MLP neurons of a small language model. Each row is named by its layer, matrix (up: input weights) and neuron, and shows model dimensions 48-239. Each number is 500 + 25 x the weight over its row's rms, rounded and kept within 0 to 999. Numbers have three digits each.
After each neuron's rows, "fires in" lists the words (lower case) most often at its 100 highest values on Wikipedia text that the model never trained on.

L2.up859:421517541499563475493512494489460500489521502518499503462521471508487517527537487506496505511471481488499503494494520504533471529526496515492494521488513482461501492495527526429506531494426532506557524460510493489496522501491498516439456498469493505466514504533471525474505479510492550494470508527489506440505535483478466519529518464496472505520515471487512508462498526452482502505474529495467487542472530472521461549516486498488512503497504492451561467479514562474439512460503538496469505475504505482494496498470500477575507501510493502469495504528513469516541485492486541467
fires in: "can", "a", "or", "will", "may", "would"

L2.up1521:509512511533494513552509501523536496479501489484465515536490553510488463523525482515471467454470539513486495450510498527515489518519503508484499482522517551445465485514459466493529482527513474530496496515527459457493542503501521534461463537472487497475462475477518487514543508499478510506495516513472490466479496511487488504484475497493494507459529511492522531533497546471493519481515518483508455500489515483528528516507498546476477458509507495477482471534523511492501510521501512517509499529514510447505514477489533526514567496468485523531576505509512514501501545509487479502
fires in: "in", "an", "a"

L2.up1609:455492471464497469523479510492511512492532494482515488484476459484499516486482505486512497460542511515534465533532503467514505505526550496484518493470528521562464481492432485484524548526480492502494481484514480466471491544496532541533505516530531516509487478514494492490497526530490502508495502487483512517494503482510489494514513494486534457497494510490542477480487497483506453508479529530509491488524526509516485565454488511478462477497501497519477497535504530511549486469479537515449516514486485498486519481476502501483518535490468491545524499514486486526462500523471548511
fires in: "with", "to", "his", "as", "finance", "who"

L2.up1273:467475516509504514511484522493571480588503490502477505501510495518479491482505493500467485490480479458440524487502459495503458528524511493537465492537513535505490465506531492458508499489531538490449492480517525510517551511507502500493522508543476504511480530516436526446469500503527532515522517485509528475524502490526530473495497488486461472530475470457475486458440500509501496489515502526529505493474513484429454455511530466531504490520517535547563461471522512496487540505503482504478526475482537539520470524476533468534500505485486467472513519499543458495495469509499464499
fires in: "be", "being", "are", "were", "is"

L2.up2018:504510475488509507504504502469544504512544498499464501500481528549502537533457518483547506475503528459487478470495442500520545510487509532470482468530474524488521517567530501485515499527510518471484473469491494480540453519519494512472521487498537462481537522488542442512461506502520507489522490535535508486459506505460525467470513529525501495543445514494538468522496537532510481486494472481471521562486521456504480553489509501506523478508471508490508502524534522531454491500438512535508469499520537515470436460461530477515525473500528525488515557506498512498454500489533497532
fires in: "for", "as", "shades"

L2.up367:488499546501531506530520475515484468491495485532508491488548487497507463469510518510470520530473502487495519491495508471544460482538478457537515502484534535515505486504488504521513510530445469525516507498473470494467509487502474518498509534504542466494478517482469504523535516526499539520494512540491458503535464496469469494516505510482478469522495508491487511527525527522468503463523535493490484536509510458530539514521541485510527516504495490518470534473516524462497483485501518475487531531520495501461491502488516527502463488494497497510505459522447455526477528495494533531
fires in: "or", "a", "16", "arita"

L2.up769:475491498480459479510471513524501494466473463503469510488447491498524506515481495515516491525523494480470506530492572468465512499548529516509495499493546523531478513505552476495499529468513475515532535500497475494543494515436505503501510470514495496574508508482502523516512518540509536492476479531499509503488489499480530493452488496479516495493521493491489436498483539535504474500529496473528510497546542457518484514499475561481527470526530569510539535463514526500501460506497489511545499471543497505492483457574483499529445465517535487470477518521512496499443482512479466499
fires in: "much", "to", "few", "little", "more", "most"

L2.up2129:543498518484473494496491514529518536487511480474536512489519507495448503493487534507510489490489496483482532480513518503453511524490500530486451471467485479497483457511524478492513462483525508487546535529488534553501486490451526531550503481522528481466494480510482476514509516542477497492484499450529502490489533529538452472512494524520509511558475489493512496528484522454481509500491494518491494521511488482531472523500471515433500476515472504480472516456529521524503510517453475516516535542512487481476516452432533493521535430471532503511488479498480516527524482523505492493
fires in: "30", "s", "for", "29", "31"

L2.up532:489530544499478518506491498508502488488538513529508503515530502466530535503568548512458522495502517526541525489495514480506546521518468502522521480502491527523466467526473452490525484507463496483494526490482488486497528511474547489484504536484524564494480453526495519484455505542527485505451495487541471486485452472491512499508473480516506478542529517529488468496519498479541494510530508493487496497480528498526498496496492517498454557485560490458506502471517493522491528510544470484440481494487481508486495482465495525486518495523524513486510469489497489486477458495528521516
fires in: "from", "of", "pöppendorf"

L2.up347:494525492555475480507441518508474482456471500544500481475536499494472486520495467484474487500505483472508493514469480535525508531480534495485484530477528497465488496461434511497558527465553467490514475486433517515441472476508513469469514486492450466504521503522512513509486519473512531498494507520529496488512509487499526546536481510537450529505576500539502522479526497485471493502499517508497479510513506544532480516476570479481467507506483515493473487556515474472508518497507512497482499544473486542500506506504539533501498518486505507484566506524534487497446494530502554547
fires in: "grand", "career", "as", "years", "for", "nominal"

L2.up1674:484498552486477540456512501518509469467529487485537467486512454535494506491530548516505489538488516530484504531523509497522507474497495515506488466460508509473496512517519493454471457498522511523502464520466530502447477492484516524474532524525518519507528491511465454502493519500442520463504474493483458499505463461507518536509488513497506485493501491523537489486484490533521459491537541531528472525524462519506472487514523523555536482502535509497567500482517531471540472471547510491514516511485503539500491512512502527509521546532525555449519525488462518486522497489492557507
fires in: "of", "for"

L2.up711:469482474474489484497513549513499476512508522489509521500501511541507526475508464494503490477496477513462523530440500491476506471484496486488455468481544480495516508483533499513485498498507538512495505495464511486560517457489523490479528517485501509489488515517473521453504499538536479520494481498484471495532460451453484488494519512542481497465539485497510454471500462480512509475489498539493489472503456477490556513576520456498530513524474477479494493502493471498514510532537463472463473517483491519505454471507455489444486470478496507468520467488534469538525500502486498502
fires in: "has", "also", "have", "guangdong", "herkimer", "not"

L2.up2562:477533534513513510487488528493497520536485530512555526476510517473454538489518511480558501516495540503457511498499506519491483490509529488530495474497550485509536564490488498489458487520516488460486512503485490495494488552516502502518531521488534503467520529488508522528512503494508474533453519524527471503471494479509516498525522519525518463505557536473475504512456504457514495532516513499489539496505422482490476547518464524505512506509519503492533490535508566513533536500562465507546454511472516523474514478520537488518507498482499503530493503512498518454520452512479523488
fires in: "other", "of", "many"

L2.up2641:527448496458484439511514489507479447540483517455486507518519462465456480539502528481477508489457481487486487542489452498489540540509503493489467526497520487480489519503450498472430480464464514486460492495488477514502570483466504535497484487515531445542446494513525519439485522462540483518502471500506485508513520484475508507509467510510557486501513523514450525488510483507502506506517510543506507511472482522497490545492487458486526515465479501517486507489531507530532512499528522500507475551529519494535470525543447507511522493482500517482518479466520503480527496466483443542
fires in: "later", "of", "further", "furthermore", "then", "upon"

L2.up1311:496511494489511502512537509469489533450519478494532507506465514511487517480518520507486518515530482548498529476478472485500537465478527482449511495515523503466535506485531506502487488468467537489512487525515496515513495458505471470517493491495539472519458554468478522473471485519475499501532490515495487496494502512484509531493510461477509472522588525512530558432514533500528451507476485516486550497499527479490527448482512528487536487479524467534464479531485513483503539515546463543518475512518534527496459497476479499520500492511454470519472510467475500491500511545517519493
fires in: "was", "is", "are", "were", "had", "has"

L2.up1165:457516465458548510509466539461519513494526493537496500493517496500520500506531526528482515496471518515482518494499533482528525491483487504509522473525514483488501476512475499469505511501452480538516502498496499481527505503499472517511483490534523461556504546495489488525529502487522497483530501471499528467513500483481523463509523469510516486526491458501484515539523443530556499493504487522475546482512448503481499489512503520519521512447466506523482495487500470490527494540513508481513486505517532493496511432455507492493499489489559537487464524521486497485504502499531511456
fires in: "of", "between", "latter"

L2.up2265:471479522514519517478534479532507481485543496455539490495485538494487481507480483518521488461459506496516471510526539454491476511531521490492505545542572539472503489497499532526478505522462488512524536522514482520503514482563484465543506483510525492480489529456517475538483511530452500526470557508469492482460490430529496504474462511487524538526520469512492485513471464459504506492518525477518499497509515513509483555542455493447490490528473470486490519492473490502509466485526495487508484545504533453493508497506475465462513480505494518502514454492511490545538473470507529535
fires in: "family", "squadron", "team", "matsushita", "uncle"